From a checkpoint of a small transformer trained on Wikipedia.
Architecture: LayerNorm before each block, learned positions, biases, untied embeddings.
Training: 405M tokens, 3089 steps.
MLP neurons of a small language model. Each row is named by its layer, matrix (up: input weights) and neuron, and shows model dimensions 64-159. Each number is 500 + 40 x the weight over its row's rms, rounded and kept within 0 to 999. Numbers have three digits each.
A block is one neuron, or neurons of one layer that tend to fire together. After each block is what it responds to, as a language model described it from the Wikipedia text at the highest values.

L5.up63:510515441442468550569525462520565464451482481536440450502401503524469614524455491495433498479509546500480495559517531500504441520520477463478503461458497537490501489482445481511511479540548479435502514563512504484528452530450452589450540565479511493477526506508447516498493495492524607463
L5.up83:567525436499513455541450445504473467537501518517467533477509523588490587466481520536472458508498529482528582495483548456465494536497418520402526495498465480558538471451530523449486543422569503564542478524502516492530454443491477486521517479448552523512458514464458468451542454459522498448
L5.up143:538486431438467462503444490510568490531463473482580473568505468499413517440510499534514526522499505488551470476473478419535503497550393493477527476497431461477509445475452532465520472495520565509562550450530503495536506510487521538447551457478568496475523502514469526543617506488471546531
L5.up172:508409436480454470488592470510543465501474538505491448475515448487469445478508511474561477500424569564503557514507455414490514493531528555489459518476441531513581497577506573405460476520543469449480452498540480457453416583505433481456487498459567552578527540494447529497568483560519474529
L5.up252:509559442441470459451499523586511567489447505564469439503406491485444531506516482500501524494551470516496541464437490453526520532492569446482418511535532450458500423464534477594527500584538552478476510539525502499521503482482515465499493549458557512511505516507417544519551498484525521525
L5.up264:488417473520406486492448488490528438533577473512529510401550439483485544459519471550545427506407467486545500433508476469566488510576470489480486512488447510474508483481396529485479462536565466519495497500509490488483528516464464492480523508480483551502494467528492505537529579554508451496
L5.up525:486560440440487410500487508486485492472465505521509446485549487535507517464555406428457530557487445450528500480447554491454548492529529479544475530514540499447522490532481516533477446450514532462521516488512521482484481497502444466470510440474495553516475524523472487574576451491458513565
L5.up551:482438424458460465464549495554558494534421470509497486535431456460489575527482515505515507566492521500546459458441503534489511513541463534488499527583457564504430500445460571472483485425492476492512505471518406497474525444459450512482542449508545498484456512487491479552517526535541497467
Mid-word fragments, table separators. Short word-piece continuations inside split words (appre-c-iation, f-ul-ly, comp-il-ation), plus markdown table separator rows like |---|---| under header rows.

L5.up39:456480428551486397449561500510560521490554436474582449446472558465467568527452478484504478459574543530493510498503587553533463491539425531471466466437487516493525529500511565537466490541531443546487481421464447532548518520497415475546498509547495478492500516475474539495468464554497513460
L5.up155:522480488489540492504483522558515508522487478489550432463503510520479478488543514509557526499479578409471503485577527487580537483466497486506497507452522481471512503542456481508431509463527513521517539541562519571482388460484529435423488496485495539464474587450481449480468489495553465490
L5.up308:455431528484492520450605525496493569491438518472442471470459574455476543394534494465542491489601493460493522577555495448444563465495499501547469475548521534501494487483531468509555493558484440506516457532513561514499504541470480493556493524447411448536548587471519536463531481441476460467
L5.up331:476501511526466590422479528477539556463534513557462562482537494484472486500548547419435528453534489460521480525470461502469535578490529449490518490537544574499503542472468467526536499541499533490522530397500458556499531508478475489517525490452426463515511478503488517380519427458451454460
L5.up354:441476464510464544470593429480528540517513469549554526567475536496512493483508548532551476504571500467440487506489487456509508483535577464496488504550540455567447557509478481482402522442542527459512447483539500488506546560494497427502524533473461502540431541478471477532499495514507511464
L5.up509:445484522561491527536548442539468541538541411486535562526514546478542502480463486487505384542549535457513540523531529467544543518495520483521495469557521523528489517532530532500474472485540474477516456527530448510475521511489448530498516501476519516530465542510513482493472569427433464533
L5.up511:479478463454569491500541470524560478488522580524533544442568501511569489489534571474498422444481544524468526465521504515465582569514494437494503440519504460479515556481428451545437493501531484557530478444516466508455487498468539508588548571476483528566453465547530465493453413491466564550
L5.up545:500506518477523433508537536512539488599479558507472492511515548533474486509523420509475502508486540543491479447509524496447489537430530537554515497459469442425503507507526526580475485420557442470475535518515437490459469411489490491468505518373479480569464459493455553559555436463546541526
Early word-piece continuation. The second piece of a word split after a one- or two-letter start, such as the hyphen in Al-Nassr, the W in NWS, f-am-ous.

L7.up78:506573541499462502510526524491513485470540535533481524448383593504538418468549463479512513497485496467575497394504453546572482414433529491470504426516523557485536485491530508514486530544474573457390518498513529525486526543473465518519536483546436463480488507498549530534443551470536532464
L7.up112:540463539530480477545449492553494564486482514544542463518508540550471516564534420513438510520557499502543426488483513436522519509464501478514581482502536505514515535470487435545546505531515474513407483525464622478541565462513479455484548479468532490514432549507538502456535452504376553552
L7.up134:460417453518450486552520487541428542593508505496562531487507505586488528416518508503498470504524569471465532523519560529515489487483502498422427450452524442489497530445476480553465439492451470486532452518555511507441524479489617457462488462550461514488532550491470506533547516526455485489
L7.up294:517454573454483521530504468486536515485447622537540553464498466488549467474547425470474457470493452512481431504578548456450485498489461465515464448516561483440538540483479506492484535438491482513536548482538502497439547487460567539473527487442461515527467550460470486501482471490492540437
L7.up501:536466503520508504507503477546487498534485525506551497438480489497447546453445467439456461533450471501482456486474506475537520514491537423513530468552533505552462484563542511535430472489494435545491546394506464458512470515526519489591485510556481574469500537515489512470519460451541583499
L7.up576:507476506488416495549508517499435475505479477523525470487466463460495518511521469518518463517516501498514473484561577526495515574507514512471479439541568524530461542492515534527459454451464485628543475527535566480523501489442412504485452524479474448549448518462462555523520487550485458421
L7.up581:485415458442467507489527416498551478535536490492512552526495503516536529492532457547490424459465530512550500530510438460508580551552484497456446488575583484499460469439415486471523487504551532530537504499557454517465491511521530543482487481518475493567493555450459468438475511518572435504
L7.up598:515393487483492496474517457470541469490509543504512441574504431544495500503539512493499482486457421484424498547549480589443459522519540512442498507416432445542470507432480495507477482555554468533486508573522454523556435519487585465432522554471552475514480503547461475502515573589458549465
Mid-word name fragments. Non-initial subword pieces inside foreign proper names in lists and tables, e.g. Vi-itor-ul, Ni-ame-y, N-it-ra, Ign-at-kov.

L5.up55:487468453412535557486451545481557506480520464447535463413433474573489491540459503495553473498455466594490426530477541466434519521545501510516481468501500452513486536433458475541458576558462499544550484476535508500490511506497499553503436427543508508483429442484521532509549481480538493461
L5.up74:415439453442478460469506510502630520447494487466548556483506492528513521481477492462525562476487438531546574465529515449519544505538468504470486534535524552523425439492522459514509479476599380444461494518521510492515540489542492414506426431514485486506498511466476484463502492552504403499
L5.up81:550512467471468521530465427541498522407495551473482521439571464568430507529509567495472487448453413489430488454509512474489523532539539491522496588479477545543572473561499474476478502557517468511517479464531553454473500496515507532511511499495542420512475493482512477504506447487504517570
L5.up249:560544493471444468534531534511473634538510551459565466418480494504531479441473519463438525469477486531435467437522520507530489494483443479470471540479463539495523510489387498562564464531490460533496516546520525522502516504431512459545555468501500472490501556486469534516522512527501448450
L5.up390:528429468434510475559497533494502470470537436458462501490525469505542528478488543482462480436514479532500501472488570521545523550545450452416511556591555462569508521504516456459501526454540430534487527463572486510479548446479491449492438500368557503498514491498502480512500495479517419531
L5.up395:444544442567445516530478478510497512459521509578495511434477450537526475534539552463468500478517454528474444447498508509469524409498458457431522549492464537510504501536481568490562495538471454460449517491516491453569508484481513538533459417494464471532524570517540511420505478506459515431
L5.up581:498501486467518507538448452540473514492488551545458525523545457500513417536470530450513489485433548532535422514553485434497456488506491500511516453568556468472396493446559430537490552497496453553519495483487533496455571549522548470479522433459512594509453553538478470531500471449552542424
L5.up585:526463453500444462507504536538509546426473571523546505413488546485606545527417542490452500432483490558522487490501506521475508477549505462495511520512492476475439450483494473499495484509497508494484401494501491527496509536463505543485444483521559442516506474489553525505499531568494558481
Post-auxiliary adverbs. Adverbs or adverb endings placed between a subject or auxiliary and the main verb, such as was later, were usually, is currently, would not, plus sentence-initial It.

L3.up66:471475492522487504486488502552460571487488511582547513488590536403473462432498444489526583454497497466564539523548492469526466439512457496525527537524551437508494514535489540487500485495554506476504378528489519530517507518566531542479470479408479503443472524509522460485563489496447481472
Intra-word joining punctuation. Hyphens and similar joiners inside compound words, names and scores, such as Al-Dossari, Mid-Eastern, 3-0, COVID-19, Men's.

L5.up46:502433555553514506444501471559579487508558483451512547474545536514510490535536439469450493438464521605441520473496515520541455489399490523500467548551554542467533544515491448522504468480448458561499517499549483491534474517378511507474552557416482499570483460551545499479421479439442511484
L5.up148:489479512549481433512488452550520470546549518565484472504482553504507599506488476497425563476475482537475480438496477489553453542495496549507513498496517467427463448491542502447550436480454514552454505381521554444518469520453506438558453563466461462509536517515464499414472479444442473427
L5.up277:457500483523568494503498418481505475434468509481448475500543525440464420569569462490520471572510460559490490497420486510579545567468523476494453465568572501442563494517449496542520529511473513513501468503497545441479528405505507488549584445422497466502502534438530463503486451533469515500
L5.up356:527554520517480506505528485516427485458536514556432450490490500550518531568515475450487509475469409541473437486523532529505507550429520531461483460460501476507492503464532511552504478508548517514599464454536418513465438495466434544469580528464500439540535475467511495572522440578503521499
L5.up468:542489543505501466487482451497459528513499536486480518518581513579516509503471409567479523483437423488478477510515527535534521470514452537587463433538491514486479549457554502537549529438502476549563514491531509492500548447519418523482546494479494451387518513433475534532412453517470495513
L5.up504:496517522482495539420476371522551423536450476495515455466498524457500506499527521477520526537484481529457459529528487540543511571490503433510520523546555550436518501473527566470539496506547516510487494495517490474508463560493494501428483439461492474442571480526538460493556442475536528486
L5.up542:523525475516515404491496484585486489438529492553479491501399500533555443498503552502482559487468475481440470542440426503532488572443498478452500507563534539461450477492472496476452472530486486547519538468531523492557565483561478475515556520542452491521514461394512568554496423484487479544
L5.up610:459484452530523439470442400512551418532472483549516495521535505448514558515489524503437470483531486509462559499463514534518506526478461474459557538472581487516428481505500572549504485551564544513527511559507535544505491397520483510511535548428460521543567544575484574538536513483389498496
First-name continuation pieces. Non-initial word pieces that complete a split first name, usually before a surname, e.g. Ke-ith, Jac-ob, Er-n-est, Har-ry, J-ason.

L5.up16:537564482545498525504504476511508583462467467476450552491475504448542473476498531566512473498457500474530471463492468573572500511476541498520519423602536490524490443470521460524583488556480481495502519494513506457564514512517460433463503477454528478530529514490523494390438447497469444500
L5.up82:572494465510452490504530523611518430483483522550549500498512580470525505461521473479524554537571494496469571456517494521536445507551519522512525503522444444563482546469468495524446466457571475459468534468536474428523502532472525459424576478491525501462552445512459473471528413472478509424
L5.up90:504484450497495510493537441496514394506467455575498489493450411570451471512557474434447539426533478591477491479469494556539494559490486613516505496513552543527488592511469489567436479493505531526490470513499475479477528524473493529478465440499499508512509454511430549510504454437561426467
L5.up130:513429435496503537511490580540551427394557484503508514416470553510464536474493529505498513539502500455524577456578514538460526523448441512449520423424515454542515508495512484545496467508486509483484515451479544497512557468466549473467489451524496472527573488550485491518584520491421503510
L5.up446:492483479532567529501475510510523451462501500472455515515415471495475517515524524513474497474523422475527539576470508528550446511569494552459419441492525494549470486500520530483470436545482436476575565510399460446542547494445503443536531580437498482563536488501486523493506509432530536466
L5.up460:558452546537492507565494537556538510461511400502457538458514592485498500552478567515462512479570478607556534458431460557477473520450399442516507486521443534445535487444481525518554423450522480461480502518440483479510517485516475473436560479438500458495530544468523481434570453459517501524
L5.up540:539478470418487541500430544518534537454521514554442461515472530534562518460508532448455571458526475513568511493532489483483461468518455492539467454481513559472559476507496529537508506503500515540500542497525497416574465512490467529463556548436452527550493570489424530461507518494502478562
L5.up584:497446476469522529464437478511511502508463489451508437437508521490488532533485574484425494456512482523463420501548439527458444541540490470468545507493492477526523539499535489545474541503582482539517533563438459515528649535449490453506489505571533462482470425443480490556490482552490470613
Article and section boundaries. Fires on the line break right after a new "= Title =" article heading, before its short description (e.g. "American engineer"), and on closing "==" of section headings like History or Production.

L7.up6:502551482491568485491514460435475471521538560455489507521439430487477517539546537492579528551436464538509472514507501514506460535547496523560499481489477505499458443494538426459437513544540401495486517517565461569481503496471517493523561561412509532492508516514511509439482518498486514433
L7.up196:500501492535475459523491442517483523512431466501587484465506505517469485466505563496531514539468528487519468528483508477462475470554556464511520536468486549491444542498508521515537505565529469518463484454527518512535508437509514452456452423462531527445532464547550530482500425488468529571
L7.up197:494450520497434481407514534486496506498575513485457546487545562434528473469471473504526506540519470471414547508446454473518450482502551470504564489494521514578456542514518504529551524488517460473534485495538518584472503541490500481451563504443527520610431500517482540431573512573529486483
L7.up341:568464477480552444452449484507423445604482457468520523473523464483523483531555495515540470546480498510515505508509531539517426475532489547503477576470540482470486492459544516473530417530516473498555473507521468497472484484457502571521583455453529541485449436499553487485529463538499478502
L7.up494:529544574579545488487523509529522462453539557489474501479564560536450491530502501455513477404431473457491488464561508549463480490484514543505429485540487523509516480465544479517486530491566424510506515539524526574452547512496537475470454541511526451473481540528510454383450496432595585462
L7.up508:535471503530476471496533404483467477557474548496482524474544483575478522504485506539455475476479545527481493462494535508574495539486479520561556508374526455543471502498443509493455464501491557420497553468557580465497549462412468464511486488431489491562459521571527544463500501453516501491
L7.up534:549492479583507479504521514485490504496505496486473526526547496527476447475510486442453529547505493473491476447458544594526444584440489490511485497512539529505487524482548499526431479473578458505522523514569483470540496536502442490477560507439527571487461484507526470509434570442474551479
L7.up574:532510486505598470519478471433486555481417465474482480493529424506462451491483515423539469518455493523481439487436479596502509473493472574453537499516513485542579460490521399562552519463577461588545432537507479520498541545479498457490488477487451487568489504524500492514517505560507482527
Noun-ending word pieces. Final pieces of nouns split into several tokens, mostly plural or -ion endings, often followed by "of", such as accoun-ts, pan-els, miss-ions.

L3.up403:518462531569469494538496440512474530483477470513510474508482546502537538556452493495497477389424461421438524537487493557516505564472494512463460453556536481572466528504467484512489470556582520513549501507547569475488495518477470505498516497433487496566489495458576495556432406531493469511
Mid-word name fragments. Inner word pieces right after a short opening fragment, mostly inside names and titles, e.g. Jenn-if-er, Cl-if-ton, Beaut-if-ul, Jul-ian, G-old.

L7.up7:602501490492457463523474440495529454491486410505492497524428480440479417492560513548499495451461484569522446465492497529593474495421516486522491508488517548541444544487464473497459532616513471516481415497454528540473497553521569529477421441487512454516555533552542479432480492480436501472
L7.up41:517475526494481481503497509532512481503453475505627474517551491489597461509501513442498512468498444436530419503502503485533502483541492503560469546571509528464486463535535559531500520515497460541440423512576497450494486458472503488517525501505544514452457513545503548539473520501532489558
L7.up111:531470465529475457479524508515466502536501399473525437445496518403495455482526577445537544521476506549500554553542556460525449504414472520516532471560512549529469518461488469431503463514491494438476451501537539525495513515519561477486491479462552502521488449513539492442530493536464547507
L7.up143:435435508480529512549512475523482566571444527480546432418591472480519475487522473505416505425534591527494549449486455509496488432519443501483490577521527480492527552527525517489528475523470368486434482561527483483461527492513505520466482534506510451488469537518530503449562479537543469521
L7.up242:520534499510537497523490490533449477515473476491462447460503486464481453500538498447493578491475377539510526576512463511555510478504464505482415472524513443493425594397546505433481553478419506501482532492523594549502521507503488437490476509473558530484442525548495505501492467535490527547
L7.up398:503471507517522471453468516522523485483463461506558488505514463456462443486511589527503444481442585477511447525465470521519575506483535557470472537489563508538550510402444502534470481556566442508492470524459521486487536522534508559484529493513471503483497507442519495425502481500489533516
L7.up427:583476465483513508551464470510523588443540523474436525494554499525526502455469524510526530460562517556428484557475540571446574479525471484520481503516512485490538464562574547558462487481522498518464494474526529484476549442529505435514439520550457514451521546438541548472495478469528487481
L7.up528:570497482467520462525587557512476532519561418480494505514519497440495464505523617434529526471471469585502468430564490490557462455456448528496482494594464483576521491532522436473470480561562488504438453514535565558518496470546506503457427532512486538523482478486525545510500522489511521514
Clause and sentence boundaries. Sentence-final periods and closing quotes in prose, also "to" or "not" after verbs (enabled him to, does not) and row-opening table pipes.

L3.up0:558460494503502495510539509545549505473450488470417523533508456445540552554414504568422449501491482618517468525464479441510555470506482520580481514497500512492457520488439491456504451477509374457476394547501483535579480459505478465540471483527513506536551453507531523433429432509474531503
Early-sentence words after subject. Words at or near the start of a new sentence, mostly right after It/The/He/This, such as is, was, main(ly), most, well, and paragraph-opening On.

L3.up536:478469502522470482522488459533550544482558518418500493500458510514495549494477487391477482484506587538503436422517504538481461610471529478489444480507495488518530500507515514546409504558558479506512489560521484575492515463483496514542514481479550457490519500544517512337548504467462541452
Wiki heading closers. Mostly the closing == or === of Wikipedia section headings like See also, Career, Bibliography, plus scattered table pipes and mid-word pieces.

L5.up10:462479537540508472517422507557509479567584443467555493556535479458503481492504509409457468496471563578483459480500497486448444537478490501411524428509405474510545528532511497503446497535514532484491533532485535517514514470530538583498500495459502464481535403518477498364467494512492560495
L5.up22:502458520429473548520467549502539567497546498450439591471542560492553526467456526499548507453456582533416516444446517517492537504527474541443444499513479533500552485534444493473546456496500463553542469496524497525513500493476467538440571491456521520538472499521540540561510504506497485526
L5.up116:485511479524476493466505467462477506544492496463444409563521539451481503473497484595481520465556569594471522498526526560403462490504491520479431487469522521483568507482564531416508506437437475502550466515464487462526478419521485524540513513502613437510506483509473456458514533438487492520
L5.up239:349437510495501467470454521547449447490515518550537509484458539497500529502469506490453496440473504526531424423492504488459514572475502489401479492457496519499521509509535537538430489467526467554512512497558468454522561443461461493509508463495480476495480524500522477343473475505504449580
L5.up336:367508474526490488512487522536487559539464521458465452523493513478481473521529470396542518486478577516459443500509442536498506495495540467431512581511482476533533559507490458584452547528478543500487454509533528530465435465529449505454584540492500463459535495526536481502512521566444562558
L5.up373:495534564554498572545487544558550512542470440559412452538469494462512475528466443525454496499554495514433463446431527479418514519467547523443465504505514599482489480492524494469486468451467473515497472497526537544490539504575509508450522606503519461474471524585537485493492484476439535450
L5.up384:462414493513520461530513522510498521488515492515505454527506626518500556528495450412460542481522526574474434497503493524497485562493481541409559508393507541530555568473529531550408507472538529524502548522503478524467513491439522500506538410467504472450502455498498479437458440548501560479
L5.up591:499526460466516543518501505517469451478500532482490479474509502479461594510526490499416519548494514515485520504496521493403385547545538515487474469574522475503523553465578533452384485413507512531507457488456493517475485422478530403490524530471511492480439531465486616493517528457548531482
Word-initial fragments in names/terms. First piece of a word split into several tokens, often a capitalized name or noun in lists and tables, e.g. Qu(incy), sk(ater), Stev(e).